MLP neurons of a small language model. Each row is named by its layer, matrix (down: output weights) and neuron, and shows model dimensions 0-127. Each number is 128 + 32 x the weight over its row's rms, rounded and kept within 0 to 255. A neuron's up and down rows have the sign that makes its largest values positive.
After each neuron's rows, "fires before" lists the tokens most often just after its 100 highest values on Wikipedia text that the model never trained on. A number after a token or word is its count.

L12.down1961 [128 181  63 108 152 164 104 109 131 152 125 162 138 166 109 120  63 101  83 164 127  95 137 137 117 206 143 114 120 158  93 125 121 123 187 121 150 101  90 176 173 100 131 176  80 146 180 194  75  87  92 112 102 149  88 137 148 154 147 126  99 149 121 149 100 134 111 138 105 174 139 108 133 104 122 185  92 111 111 181 141 128 102 152 101 123 139  61 127 100 129 124 104 176 109 157 100 145 156  85 117 145 141 100 100  65  94 135 120  99 127  73 132 129 107 164 139  98 129 166  96 144 144 118  85 136 134 124]
fires before: "and " 21, "in " 20, "for " 6, "on " 6, "with " 5, "| " 5

L3.down98 [132 110 148 141 117 101 201  62 135 124 114 111  91  90 168 157  39 115  87 106  87 167 130 158  74  94 164 145 197 124  66 119 163 142 123  95  86 151  86 104 185 102 115  30 190 155  97 144 134 106 133 113  94 119 172  58  68 160 127 190 135 156 117 152 158 166 112 143 140  88 110 144 121  97 114 143 145 112 111 201 154 122 124 131  89 126 108 119 144 153 141 159 106 164 107  96 151 139 116 145 137  99 124  98 125 179 114 138 127 176 125 123 135 129 140 124 111 137 121 115  69 121  74 137 165 125 146 110]
fires before: "s " 88

L12.down1177 [154 135  95 143 120 124 167 165 106 159 120 111 106 118  57 148 113 113 108 151 156 163  95 104 152  95 105 103  99  98 127 180 113 150 146  95 144 134 149 132 118 167 150 115  92 169  98 118  80 129  77 176 144  99 178 118 110 140 132 107 161 125  93 158  89 140  68  60 120 120 132 138 155 112 165 131 187 134  95  27 161 167 116 140 134 121 147 129  73  96 185 158 146 167  90 111  99 149 125 110 116 104 163 100 113  87 121 123 158 112  66 123 124 124  78 130 137 135 109 125 107 150  73 106 168  94 158 147]
fires before: "1 " 21, "0 " 18, "2 " 15, "3 " 7, "0" 7, "2" 6

L3.down959 [123 135 131 105 143 103 123  51 131 143 145 111 119 130 151 158 104 115 149 156 117 109 110 164 127 117 154 111 135  81  84 135  59  93 114 178 197 128 169  82 120 115 165 144 106 139 160 107 115 129 151 118 102  93 187 137 135 102 135 177 106 131 148 145 173 109 140 117 173 137 125  82  63 121 163 121  66 139 101 113 127 165  85  45  61 116 222 174  89  54 146 143 110 156 158 135 102 117 127 209 120 126 156 113 104 105 169 149 142 124 148 132 164 108 141 150 122 111 173 124 206 108 154 119  87 147 207 104]
fires before: "| " 37, "put " 5, "life " 4, "life" 4

L12.down275 [109 169 118  99 131 123 111 120 122 154 164 147  51 129  93 185 123 139 118  74 157 171  66 142 172  82 120 106 134 131  96 138 103 156 105  86 117 152 123 138 143 112 154 125 121 154 116 132  94 154 113 118  62  61 104 119 166 144 142 158  81 125 150 108 174 137 176  71 124 151 132 138  68 108  58 149 133 132 114 109 147 128 133 185 122  98 104 148 135 155 158 139 146 105 116 123 161 124 115 126 144 114 167  50 155 190  81  83  57 132 163 106 168 136 145 127 166 143 162 192 131 117  87 116  84 149 100 145]
fires before: ") " 27, ")" 15, "| " 12, "–" 7, ", " 6, "|" 5

L12.down627 [ 93 119  84 130 155 151 112  86 200 122 121 120 110 148 105 109 158 108 123 154 106 125  89 114 150 161 139  65 165 122 103 157 121 171 110 115 160 110 107 162 134  90  95 152  98 106 101  95 159 169 145  81 119 153 169 132  99  94  99 101 129 155 136 136 130 136  97 201  90 113 102  93 148 133 113 127 186 111 169  66 197 152 154 144 106  98 132 150 178 130 166  88 134 169 113  73  60 105  43  87 153  64  91  13 146 119 141 171 184 144 137  82 118 154 112 124 183  83 173 135 138 105 162 102 104  87 140  99]
fires before: ", " 22, ". " 15, "of " 10, "." 9, ": " 4

L12.down1836 [ 93  78 143 173 119 117 148 144 176 125 130 135 210  53 121 157 143 151 118 141 111 102 122 105 119 138 115 147 104 154 143 128 116 151  87  74  89 104  87 155 101 191 140 119 105 107 102 123 122 136  89 168 127 111  98 121 148  44  43 156 106 153  77  76 115  81 197 117 128 189 136  82  78 128 104 145 161 100 126 164 147 124 135 135 191  97 107  83 147 117 130  90 172 136 153  73 115 187  60 137 126 152  60  61 129 165 112 131 141 170 124 110  90 168 163 171 123 163 128 147  81 148 103 141 160 120 115 140]
fires before: "°" 19, "." 19, "E" 8, "″" 8, "′" 4

L12.down888 [100 134 194 144 126 176 117 107 149 143 147 105 185 157 140 146 137 107  94 134 182 161 133  55 121 145 139 150  72 165 126 100 100 137  79 177  97 142 113 108  64 122 180 172 138 159 168 120 149  93 209 142 106 142 118 171 132 167  94 124 138 110 115 104  94 122  90 139 118 103  91  81 137 158 144 139 168 181 164 155 141 138 152 132  59 142 121 145 156 157 110 155 116 172 151 167 113 117  93 111 132 120 126  79 135 138 136  54 164 133 128 114 119 116 133 144 176 145 104 147 157 129 100 140 134 140 205 140]
fires before: "–" 51, "d" 4, ": " 4

L3.down1710 [122 140  78 145 124 123  77 101 139 100 155 167 132 156 125  93 123 112 148 132 125  93 120 147 140  90 152  84 129 123 143 130 131 102 130 174 158 208 156 142 123  66 139  91 154 169 169 124 135 102 110 109 121 145  55  76 140 117 191 117 141 103 156 120 138 110 138  94 117 178 157 172 173  72  33  93  12  98 101 105 148 194 122 208  88 124  96 130 176 117 190 145  73  86 116  99  59 108 147 148 116 101 149 113 151 189 149  77  91 145 120 134 128 170  95 116 140 133 100  68 105  83 144  72  70  85 151 160]
fires before: "| " 51

L3.down961 [108 136 144 147  90 139 138 127 111 128 101 128 147 137  88 206 171 111 196 124 121 132 136  96 149 145 134 141 182 114 124 149 100 102  88 134  82  50 124 109 142 115  69 115  59 147 187 114  84 167 105 116 155 129 146 114 104 129 142 106 179  88 159 170 132 171 121  68 203  96  96 101 150 142 143 153 103 146  87 179 102 108 125 109 162 148 115 135  99 167 166  94 123 109 107 189 144 155 131 185 126  64 144  65 159 150 138 160 138 112  98 174 124 126 200 107 140 151 120 157 107 142  97 116 135 146 120  72]
fires before: "0 " 40, " " 25, "1 " 7, "0" 6, "2 " 4

L12.down621 [135 134 170 130 139 134 159 173 103 131 158 109 166 118 152 155 117 130 119 130  84 117  81 145 127 158 158 157  99 157  88 132 168  73 127 156 119  98 113  93 136 102 109 128 115 105 108 112  72  66 136 154 134 141  61 134 139  81  99 145 170 143 131 122 143 113 130 177 159 185 102  98 111 131 101 137 121 119  98 164 118 120 102 140  88 106 142 106  96 129 117 154 143  83 141 114 175 175 145 144 149 114 121 126 185 163 147 118 154 103 166 113 131 182 159 106 139 123  90  91 104 133 168 186 133 127 159  82]
fires before: "." 62, "," 14, "% " 5

L12.down1002 [100  76 168  98  96 110 129 127 156 173 137 146 144 159 143 156  32 200 120 189 158 150 146 178 130 129 199 104  91 191 156 142 142 144 160 115 118 146 148 133  98  98 137  80 161 112 135  97 188 162  89 128 148 150 129 131 118 168 153 210  71 119 176 104  96 146 103 139 133 146 122  78  82 119 151 118 122 106 171 120 139 141 141 103 139  76 166  73 134 157 121 110 123 116 103  63 108  96 142 123 150 135 125 127  67 146  85 132  57 179 102 129 125 140 137 138 142  75  37  67  97 132 125  98 139 161 120 121]
fires before: ")" 56, ", " 7, ") " 5, "3 " 4

L3.down254 [122 132 114 126 126 188  96 129 137 118 127 116 153 138 163 155 123 131 175  85 101  94 137 167 146 129 116 149 131 149 116  84 215 150 124 137 147 201  63 152 113 133 148 114 138 133 144  97 160  96 150 149 105 111 154 163  85 206 197 126 131 128 149 152 150  78 147 150 130  96 108 151 143  69  98  94 137 107 169  90 189 122 145 120 125 119 186 159 144 184 188  73 157 119 115 158 137  63 103 106 119  86 108 158  73 165  88 100  84 122 159 111 126 136  74  89 131  88 157 168  62 114 129 120 114 107 145 106]
fires before: "| " 27, "\n" 24, "\n\n" 19, "backing " 4

L12.down718 [108 113  92 155 146  98 140 125  92 126 149  85 144 115  69 135 153 117 124  84 141 113 149 134 141 119 106  95  67 145 146  90 128 192 125 107 191  77 146 151 147  85  72 112 105 116 128 102 118 137 129 145 128 120 144 164 110 181 125  34 171 145 183 133 163 174 112 132 121 145 111  87  67 136  56 140 175 156 137 141 183 186 123  53 136 153 147 130 125  94 128 154 145 108 112 132 103 137 134 140 138 113 108 143 162 157 101 106 149 111  75 169 145 132 120 137 164 153 103 120  56 161 102  92  66 151 164 118]
fires before: "the " 46, "his " 9, "a " 8

L3.down261 [155 139 146 114 101  72  98 112 100 112  46 136  78  94  78 171  73 104 114  99 150 168 152 114 157 111 140 150 132 135  58 131 112 174 177 118  91 131 121 153 118 138 124 103 126 117 128 116 117  68 149 102 154 111 180 122  86  73 153 130 193 106 170 144 115 149 167 116 163  67  95 158  88  78 157  97 176 184 106 127  78 190 137 127 135  88 165 120  65 157 144 127 138 134 103 129 113 127 135 127 127  92 149 137 123 139 141 145  89 103 106  93 131 118 155 146 151 121 156 150 117 138 121 154  50  89 104 137]
fires before: "- " 50, "s " 13, "t " 9

L12.down87 [ 72 140 144 105 130 112 125  87 143 174 138 123 121  83 140 141 114 122 130 157 119  91 145  72 125 150 114 162 154 126 115 102 138 160 128 164 146 134 150 127 108  97 159 135  61  84  85 111 100 128 179 155 101 148 184 101  91 127  59  99 116 136  86 105 118 141  91 171 150 130 120  94 135 106 195 187  87 108 106  97  87 143 141  78 115 109 143 119  79 170 141 156 121 157 179 149 124 167 116  55 171  80 135  92 125 104 166 205 102 123  64 155 130 102 110  98 114 108  97 137 187 140 139 114 123 119  96 155]
fires before: "of " 56, "and " 4

L3.down1771 [108 120 139 112 122 103 102 176 113 142 118 115 114  82 160 130 103 106 149 113 130 136 120 193 101 173 113 131  97 176 100 123 127 132 184  87 165 130  98 123  99  94 205 123 115 149 109 166 174 148 159 126 187 160 163 163 113 118 133 159  73 136 140 142  83  83  75 111 174 128  80 137 174 206 173 132 169 133 135  79 136 122 141 136 168  48 202  99  67 160 113 110 124 107 135  60 112 140 135 159 113  89 186 127 120 148 103 126 162 132 121 161  88 113 147 115  98  92 199 129 119 119 148 164 112  92 129 137]
fires before: "- " 58, "| " 6

L12.down899 [ 98 112 142 135 148 125 128  83 103  99 109  75 103 127 149 124 144 105  99 115 147 113  87 123  75 101 130 133 154 183  74 107 125 130 135 150 153 136  88  70 136 126  91 181 114  82  99  86 106 155 142  91  71 173  81 130 153  89  94 103 116  71 112 155 135 149 118 156  94 138  78 145 128 148 117 138 120 173 156 170 134 113  97 173  99 146  71 119 176 146 155 124 117 112 186 127 127 149  95  97 116 125 137  59 174 129 145  99 105 169 163 150 121 170  73 120 144  99 161 147 145 156 127 162  75 130 148 159]
fires before: "of " 53, "| " 4

L12.down2024 [146 144 144 143 140 189  68 178 111  98 124 134 136 176 170 108 163 129 167 159 134 119  49 163 145 139 179  66  53 136  94  97 133 116 166 119 156 172 165 113 116  70 115  68 168 198 111 151 189 191 143 133 135 118 166  90  51 158 112 139 137 112 124 124 128 148  93 152  80 143 145 105 132 123 110 151 131 157 148 166  93 135 137 105  98  72 117  82 136 130 117 145 109 110 134 125 136 150 157 138 116 145 132 142 122 149 129 173 120  99 118 155 173 131 135 149 209 110 124 119 141 137  79 183 104 142 126 109]
fires before: ") " 30, ")" 25, "). " 12, ", " 12, "), " 9

L3.down1291 [105 130 165 119 123 132 142 134  95 144  53  67 121 122  75 142  95 113 169 186 133 114 147 158 120 141 157 146 106 161 111 119  97 151 121 112 122 144 112 138 112 101 130 151 119 171 131 134  92 152 122  75 126 101 139 161  96  58 158  91 146 153  96  84  96 126 150 135 137  69  96  64 156 129 127 123 168  73 120  94 149 157 128  99  80 145 100 139  82 138 132 101 135 114 156 119 119 160 133 161 146 117 133 148 167 143 110 133  75 125  85 109 188  78 163 132  97 125 161 137  68 120  98 138 132 171 113  93]
fires before: "1" 12, "2 " 11, "1 " 11, "4" 10, "0 " 9, "2" 8

L12.down494 [ 52 107  92 173 129 152 174 125 135 114 151 108  79 117 115  91 112 146  98 111 109 102 163 131  80 145  53 161 149  99 115  72  99 149 148 164 145 113  60  99 112 103 118  92 195 113 102 105 155 135 144  84 111  92  93 165 139 118 106 118 102 142  56 125 129 149  93 114  98 114 151 158 114 116 132 144  91 159 138  91 132 165 213  86 122 119 111 127 115  81 162 171 142  98  92 131 144 194 127  93 109  86  65 142 192 130 109 157 127 112 151 127  64 108 160 119 152 104 158  88 111 151  96 117  84 168 180 112]
fires before: "as " 44, "for " 9, "in " 7, "on " 7, "the " 5

L3.down378 [105 133 145 136 112 104 116 158 161 121 148  93 134  90 127 109 122 131 156 134 142  92 130 100 106  90 154  94 139 108 134 111 167  87 207 145 125 166 154 182 146 124 152 162 143 126 149 202 170  74 151 101 148 186 157 155 109 148 131 177 139 109 113 130 144  97 158 102 120 155 112 140  80  98 120 109 109 126 134 122 128  95 164 108  89  84  93 197 181 152 151  87 130 118 176 150  68  96 135 130 137  84 115 151 134 128 171  59 162 118 133 116 177 101 158  72 192 159 128 162  91 118 158 115 144 125 110 130]
fires before: "\n" 47, "\n\n" 28, "| " 24

L3.down698 [113 184 170 122 114 143 116 132 168  50 149  36 129 104 114 214 154 130 143 133 185 167 123 138 133  76 120 149  95  84 166  69 116 156 206 110 100 132 138 154 100 124  86 118 143 185 149 127  78  97 159 171 132 165 147 108 132 139 109 155 153 130 148 152 131 163 153 119 125 116 126 128 163 108 140 128 129  67  67 182 109 142 127  84  54 153  65 130 104 118 106 158 166 102 160 136 167 129 119 128  82  70 226  95 198 145 146 124 113 121 173 113 136 122 101 121  92 174 137 141 119 171 149 138 139 125 137  89]
fires before: "| " 35, "(" 7, "." 7, "–" 6, "|" 4

L12.down18 [ 97 137  72  93 130 100 112 157  78 142 160 102 117 157 115 130 112 129 197 118 108 144 157 108 199 144 101 136 125 113 136 145 124 141 192 146 161  93 135 108 151 151 144  77  82  54 155 166  67 137 133  90 142  61 175 182 118 143 151 185  59 116 120 137 187 133 114  74 183 115 182 151 128 120  96 119 132 130 142 117 148 178 112 103 153 116 189 155 151 143 158 112 145 105  80 117 111 167 172 115  95 156 141 162  88 121 138 152 131 131 131 152 101 107  91  72 107 134 171 162  56 178 179 140 172 133  86 181]
fires before: "| " 29, "/ " 23, "|" 9, "(−" 6, "″" 5

L3.down1457 [141 128 163 161 103  86  80 106 138 158 113  84 181  69 141  69 150  64  90  83 122 139 138 143 123  93  97 193 196 126  95 150 137 106  91 144 180 104 129 165  88  92 143 167 183 107 200  87 121 100 180 144  84 159 124 128 105 101 104 125  94 107 137 178 168 189 160 130 146 133  85  95 130  89 152  99 172 123  89 134 122 139 135 114 172 125 117 176  72  82  77  90 116 108 151 151 131  71 108 109 117 107 150 127 137  99  84 154 136 127  82 113 170 121 129 147 212  99 132 148  65 115 113 117  77 136 150 104]
fires before: "s " 85

L12.down1173 [122  84 112 117 110 138 165 120 108 126 141 117 157  90  45 142 150 143 123 105  60 158 136 156  99 178 106 124 118 162  82 130 122 139 175  98 159 129 141 150 122 134 191 128 136 145 115 179 128 113 170 128 115 142 139 147  85  85  46 172  96 162 118 107  89  92 101  96 151 172 169 151 153 143 128  96 176 130 130 152 151 135 101 135 149 160 118 115 150 169 149 105 136  85 147 118 116 112 131 133 142 119 175  35 149  92 121 141 197 129 107 137 143 137 108 132 108  94 152 138 120  78 122 136 111 136 104 115]
fires before: ":" 18, "th " 9, "–" 9, "-" 7, "th" 5, "0" 5

L3.down1371 [137 130  94 158 122 107 146  97 138 119 120 112 185 168 142  92 130 109 124 151 160 157  81  97 146 205 147 127 152 140  94 106 150 129 164 110 144 112 110  88 103 108 131 176 131 100 116 140 110 114 116 153 124 108  71 159 166  84 153 132 127 147 120  91 143 100 140 191 153  83 175 168  92 146 182 163  88 134 100 162 119 130 124  86 169 146 107 167  71  49 184  90 171 107  98 140 106 104 116 157  72 115 143 155 128  78 132 129 104  99 114 124 132 169 173 126  92 130 148  75 147 115 185  84 127 201  47 148]
fires before: "| " 54, "|" 4

L12.down925 [140 102  82 114  84  88 112 157 118 119  87 139 141 151  99 166 116 119 116 132 105 107 200 100 124 124 166 103  35 101 148 155 121 167 129 147 175 208 143 139 122  97 159 191 123 147  85  57  83  78 114 132 143 108 147 183 128 162 169 118  50 173 167  87 120 124 135 185 142 137 137  68 175 128 113 178  99 132 131 167 108 155 117 163 141 146 182 124 123 143 155  98 179  71 165 139 142 104 189 130  76 139 131 127 132  86 158 101 161 117 139  62 167  89 148 132 129 142 121 104 130 147 137 120 149 187 100 110]
fires before: "| " 52, "|---|---|---|---|---|" 11, "|---|---|---|---|" 9, "|---|---|---|" 8

L12.down377 [165 136 111 102 158  89 111 119 152 134 152  71  71  75 160 167 115 123 115 135 116 123  92 104 158 114 108 182 135 111 147  87 102  76 160 217 192 138 113 155 109 180 175 160  97 138 152 101 135 124 108 136 145 130  89 158 107 129  87 134 108 111  63  93 163 114 161 155 169 130  98 131 126 175 143 163 161 160 113  95 109 131 176 155 128  98 158 160 122 143 203 153 118 151 116 157  54 172 120 158 146  81 122 110  96  79 131  89 142 107 147 128 127  91 178  99  91 157 163 150 108 129 153  50  97 143 213  92]
fires before: "\n" 31, "\n\n" 20, "family " 4

L3.down1223 [161 139 141 142 101 124  68  94 118  91 139 156 114 126 151 110 130 146 107 173 142 174 133 101 115 136 162  88 118 109  96 141  67 157 111 150 137 130 162 146 212 139 149 129 128  88 132 215  81 137 119 132  69 107 110  96 116 197 111 133 138 121 170 134  64  70 127 137 124  55 174 124 174 118 171 160 131  88 135 114  75 108 125 176 147 136 155 111 140 146 197 158 130 100 142 135 140 154 136 115 115 137 164  95 150 124 133  99 149 107 185 138 135  78 123 150 144  95 126  97 193 153  37 156 141 140 121 112]
fires before: "% " 21, " " 17, "Votes " 10, "±% " 8

L12.down1504 [147 100 140 133 152 149 104 102 111  82  91 181 161 128 106 107 223 105 118 145 114  83 116 104 179 172  81 166 108 141 175 110  94 180 104 171 113 158 120  98  59 139 137 202 124 153 109 163 148 141 119 148  95 101 129 162 151 217 144 184  60 146 175 170 149 155  94 101 142  98 115  82 110  73 116 115 146  76 175 155 109 121 182 127  89 151 190 114 113 111  81 126 130 144 102 133 188  59 158 106 130  59 131  85 137 131 120 152 119 112 124  86 104 124 178 111 131 141 164 130 115 122 128 108  54 129 178 151]
fires before: "–" 48, "-" 8, "the " 7

L3.down1757 [ 94 135 146 103 101 108 153 155 151 160  88 123  64  79 128 123 148  83 190 137 174 187 134 134 171 170 172  98 132 135 140 163 143 127  75 163  69 149 126 149  97 101 121 122 131 145 185 134  92 136 122 122 181 134 191  89  99 127 112 169 147  67  97 161 143 123 164 107 108 142  53 178 133 167 121  87 127  89 102 159 111  98 113 146 126 123 108 162 126 122 100 108 115 109 165  96  75 122 173 122 134 121 167  85 149 160 166  96 141 107 141 154 138 122 126 122  83 141 100 175  89 109 123 120 164 123 107 114]
fires before: "\n\n" 42, "the " 7, "by " 4, "ing" 4

L12.down1765 [137 146 114 192 128 126 115 126 116 176 178 131 119 136 116 110 104 165 149 119 119 128  68 102 108 184 114 151  49 150 136 134 144 110 124 163  98  77 115 121 149 150 130  94 124 122  99 131 125 121 106  82  63 148 100 109  88 140  88 156 126 131 144 138 157 113 113 106 139  84 129 170 104 136 151 131 164  98 148 132 142 124 103 167 137 139 118  98 146 113 216  90 129 150 180  99 136 119 125 163 148 128 142  58  62  95  91 146 170 149 128  88  78  97  77 156 143 169  50 178  35 115 123 166 115  97 121 139]
fires before: "| " 64, "|" 8

L3.down2044 [129 161 132 130  94 118 101 144 107 117 134 125  78 114 111 132 137 132 107 190  93 175  87 104 158  92  72 137 193 145 127 105 115 162 106 130 179  79 152 101 136  94 144  97 110 163 122  62 117 106 145 131 140 113 113  75 157 130 155 128 151 127 117 130 105  98  91 176 133 129 140 156  77 118 135 155 164 119 153  85 152 156 102  46 162 162 163 125 184 115  88 111 135  84 105 124  59 112 162 123 191 162 105  95 164  63 187 191 134  68 169 136 106 128 123 134 166 167 122 126 158  62  88 172 125 112 149 147]
fires before: "the " 45, "of " 11

L3.down146 [163 115 172 104 121 148 113  92 129  61 122 116  82  76 146  69 149 112 121  62 158 168 156 142 125 164  97 176  70 161 116 141 135 113  94 196 131 143 105  78 126 124 109 153 108 166 144 172 150 152 130 177  95 216 142 134 137 144  87 113 158  77 124 123 146  72 205 146 167 160 136 143 155 151 138 112  87  67 149 142 132 126 114 118 124 123 149  86 147 102 141 143 120 139 114 172 131 105 237 138 121 137 140 152 123 133 130 136 180 106 125 115 142 167 114  83 129 155 139 143 110 186  94  90 156 125 127 113]
fires before: "." 18, "–" 16, "," 8, "tra" 5, "ocr" 5, "st " 4

L12.down1004 [ 98 177 147 122 129  99 108  91  83 144 116 114 110 126 158  95  75  92  84 107 130 135 176 125  74 191 117  68 117  97  56 123 117  81 136 126 123 130 147 121 184 135 107 124 111 155 141 131 100 126 169 113 145 113 103 117 139 142  79 108 137 174  94 147 165  84  94 120 190  66 138 137 136 117 154  93 148  70  64 103 139 142 150  90 128 141  93 120  85 115 120 102  66 161  95 101 100 159 103 158 151 202 112 141  95 142 196  99  52 109 188 156  85 128 160 140 103 134 195 124 137 154 179 142 104 199 134 171]
fires before: "on " 35, "for " 11, "of " 7, ", " 5

L12.down190 [ 85 120 116  93 138  65  94  76 108  87 138  95 140 156  77 173 140 122  75 132 111  77 176 115 101 107 106 118 118 111  99 114  68 121 131  85 107 125 227 109 159 140 107 174 121 115 129 115 101  64 143 150 110 143 110 154 134 167 140 164 144 109 131 160  72 116 100 122 110 153 100 168 138 100  33 118 109 170  98 154 148 143  91   8 185 148 206 162 152 167 156 153 135 121 183 107 128 183  91 108  91 103 125 115  79 132 187 127 115 159 106 197 152  86  82 125 119 127 106 104  92 154 114  81 164 154  95 137]
fires before: "–" 50, "born " 8, "-" 6, "incumbent" 4

L12.down14 [ 97 162  99  93 111 125 142 107 169 146 112 116 131 143 145 129 102 122 135 131 112 142 133 101 129 105 119 113 142 138 137 154 141  80 140 109 134 147 122  74 100 132 155 138  88 141 142 108 115 142 105 163  95 124 112 118 118  98 122  88 137 139 125 111 109 144  87 128 133 141  82 201  94 142 122 148 167 146  65 152 112 147 123 135 136 132 152 111 154  90 181  95 129 142 159 130 103 139 106 131 139 120 107 153 117  97 129 151 132  89 112 140 148 125 141 145 144 147 153 133 124  89 129 139 141 154 209  99]
fires before: "\n" 44, "\n\n" 30, "| " 25

L12.down985 [123 142 113 100  90  66 117 111 129 116 116  90 156  89 102  99 132 107 152 111 128  84 134 145 145 125 119 168 131 184 130  88 179 112 150 138 176 156 135  82 113 131 136  97 173 140  74  73 134 135  78 136 143  83  84  78 144 140 107 101 108 125 125 122 137 159 184 144 137 142 112 116 168 133 107  94 188 108  70 127 100 114 142 121 126 132 115  73 137 158 180  89 149 146 139  92  80 112 147 186 185 171 152 184 134 160 141  96 128 166 144 154  64 141 153 142 134 126 102 129 100 160 128 112  81 110 136  86]
fires before: "| " 51, "season" 6, "at " 5, ", " 5, "of " 4

L12.down1383 [103 151 133 116 108 135 174 101  95 187 149  86 194 165 126 157 132 107 116  93  82 152  78 134 120 130  89 116 160 138 120 148  91 127  66 163  94  77  84 149 120 121 109 138  83 116 108 141 205 198  34 124  62  82 147 126 112 160 132 126 117 126 136 105 128 112 131 105  83 107 105 121 117 125 136 134 134 138 106 120 108  80 106 106 100 138 145  94  77  49 126 143 150 207 108 152 165  78 118 118 157 165 100 195 138 104 148 153 146 141 128  74 123 137 111 119  95  95  88 125 136 110 129 105 156 130 124 128]
fires before: "| " 43, "4" 6, "|" 5

L3.down1858 [113 143 126  67 124 136 161 148 111 150 115 135 103 105  71 143 106  96 140 109 131 133 185  87 189  98  95 100 129 140 121 139  99 143  79  99 123  77 137 185  62 130 155 168 133 155  87 194 115 171 125  80 117 104 163  77 103 187 232 125 115 146 111 148 106 155 125 115 113 146  98 113 125  99  90 108 130 121 168 125 133 114 167  99 166 112 177  51 211  79  95 121 114 106  85 125 155 161 143  88 137  79 211 146 142 117  92 187 135 210  76 133 102  95 146 115  91 124 144 171  74 108 124  59 155 166 121 125]
fires before: "1 " 13, "2 " 12, "2" 12, "1" 11, "0" 10, "0 " 8

L12.down556 [125 147 113  72 187 127 128  48 123 141 100 113 218 102 118 147 123 102 143 157 143  81  98  77 133 103 154 130  83 103 139  96 166  45 145 137 146 141 132 105 145 149 160 109 118  92 109 141 122  88 118 135 136 159 103 162 163 166 103 143 159 165 179  48  83 193 131  87 196  88 120 129 103 141  73 106 128 165 121 169 150  85 155  90  47 152 113 141 152 201 102 125 131  98 160 109 127 135 100  97 221 107 129  92 205 119 144 161 134 104 109 148 173 153 119 137 120  97 130  66 135 172 117  86 146 140 112 154]
fires before: "–" 27, "." 25, "-" 8, "," 7, ":" 4

L3.down1741 [ 98 218 136 128 118  83  93 196 105 116  89 178  90 144 127 147 135 180 160 140  66 166 143 186 135  97 129 120 136 115  91 114 110 119 113 103 114 195 144  95 106  80 119 160 118 120 129 146  93 120 114  99 114 205 139 122 144 155 169 107 133 135 109 143 119 121  94  76 110 195 164  93 161  99  66 148 138 105 104 104 125 129 212 174 139 132  84 148 115 181 155 132  87 105 109 123 121 188 120 128 121 132 173  97 188 121  77 159 145  98 118 131 131 171  92 160 187  80 100 108 103 107 128  70 115 140 102  85]
fires before: "." 43, "–" 21, "% " 4, "," 4, ") " 4

L3.down313 [ 91 123 151  58 118 192 101 183 106 151 110 123 104 119 138 117 108 118 135 118 131 115 159 119 129 166  64 128 210 184 156 101  92 154 142 131 126 142 130 129  78 132 134 103  81 152 151 166 113 175  72  59 103 129 124 115 116 130 146 144 108 140 164 148 101 140 185 168 133 119  98  83 147 138 136  98 119  66 168 115 121 165 109 102 200  61 173 148 122 173 153  93 123 114 179  85 107  84 108 110 127 144 120  57 113 192 197 147 116 153  92  94 133 150 124 157 135  95 154 143 125 146  82  91 127 158 107 182]
fires before: ", " 22, ": " 12, ") " 10, ")" 8, "–" 8

L12.down1313 [144 136 128 195  66 133 120 106 132 119 107  53 115 108 120 108 101 146  88 182  85 149 119 175 154 159 139 157 177 146 113 142  64 124 106  81 140 157 139  85 164 173 111  73 114 164 133  91  69  66 121 118 140 112 109 118 130 140 135 127 112 132 108  93 167 112 128  64 132 126 170  94 146 130 177 159 142 125 114 147  63 110 127 133  82 130 118 121  87 157 145 135 113 166 123 106  82 134 124 135 119 137 105 132 154 165 161 161 107 131  89 145 117 137 142 101 165  61 149 123 100 167 101  38 155  94 158  84]
fires before: "2" 17, "1" 13, "- " 8, "0" 8, "3" 7

L12.down1146 [114 156 104 124 104 108 114  94 169 155 188  61  70 191 115 105  81 137 112 136 177  69 109 125 114 149 135 117 148 203  95 203 105 131 134 117  88 125  74 110 111 201 102 138  35  80 125 148  92  97  98 173 105 108 135 127 148 108 130  76 136  76 100 104 130 102 133 160  83 135 166 148 164 129 164 138 165 134 133  76 120 174  87 100 135  79 145 162 114  45 128 102 131 142 144 137 177 162 123 116  59 118 111  79 122 182 121  89 153 115 200 108 106 122 126 141 119 166 144 107 115 160 148 141 137  90 155 108]
fires before: "of " 42, "and " 7, "to " 6, "on " 5, "in " 5

L12.down1737 [128 109 128 142 155  89 134 105 121 140 200 146 130 160 125 116 129  91 116 152 130 100 144  88 116 108 118 135 169  66  98 135  88 184 195 105  98  94  84  91  65 117  82 156  98 104 189 208 136  81 126 159  76 116 127  83  97 108 123 120 151 136  71 159 138 128 132  89 126 108 185 137 138  83 146 186  95 122 142 116 154 132 131 189  58 133 132  89 100 128 157 121 115 107 158  99 125 126 176 110 160 113 189 155 141  84  94 123 120  71 112 183  70 131 154 166 122 123 128 113 123 191 159 105 131 161 130 106]
fires before: "in " 18, "and " 13, "for " 7, "before " 7, "on " 6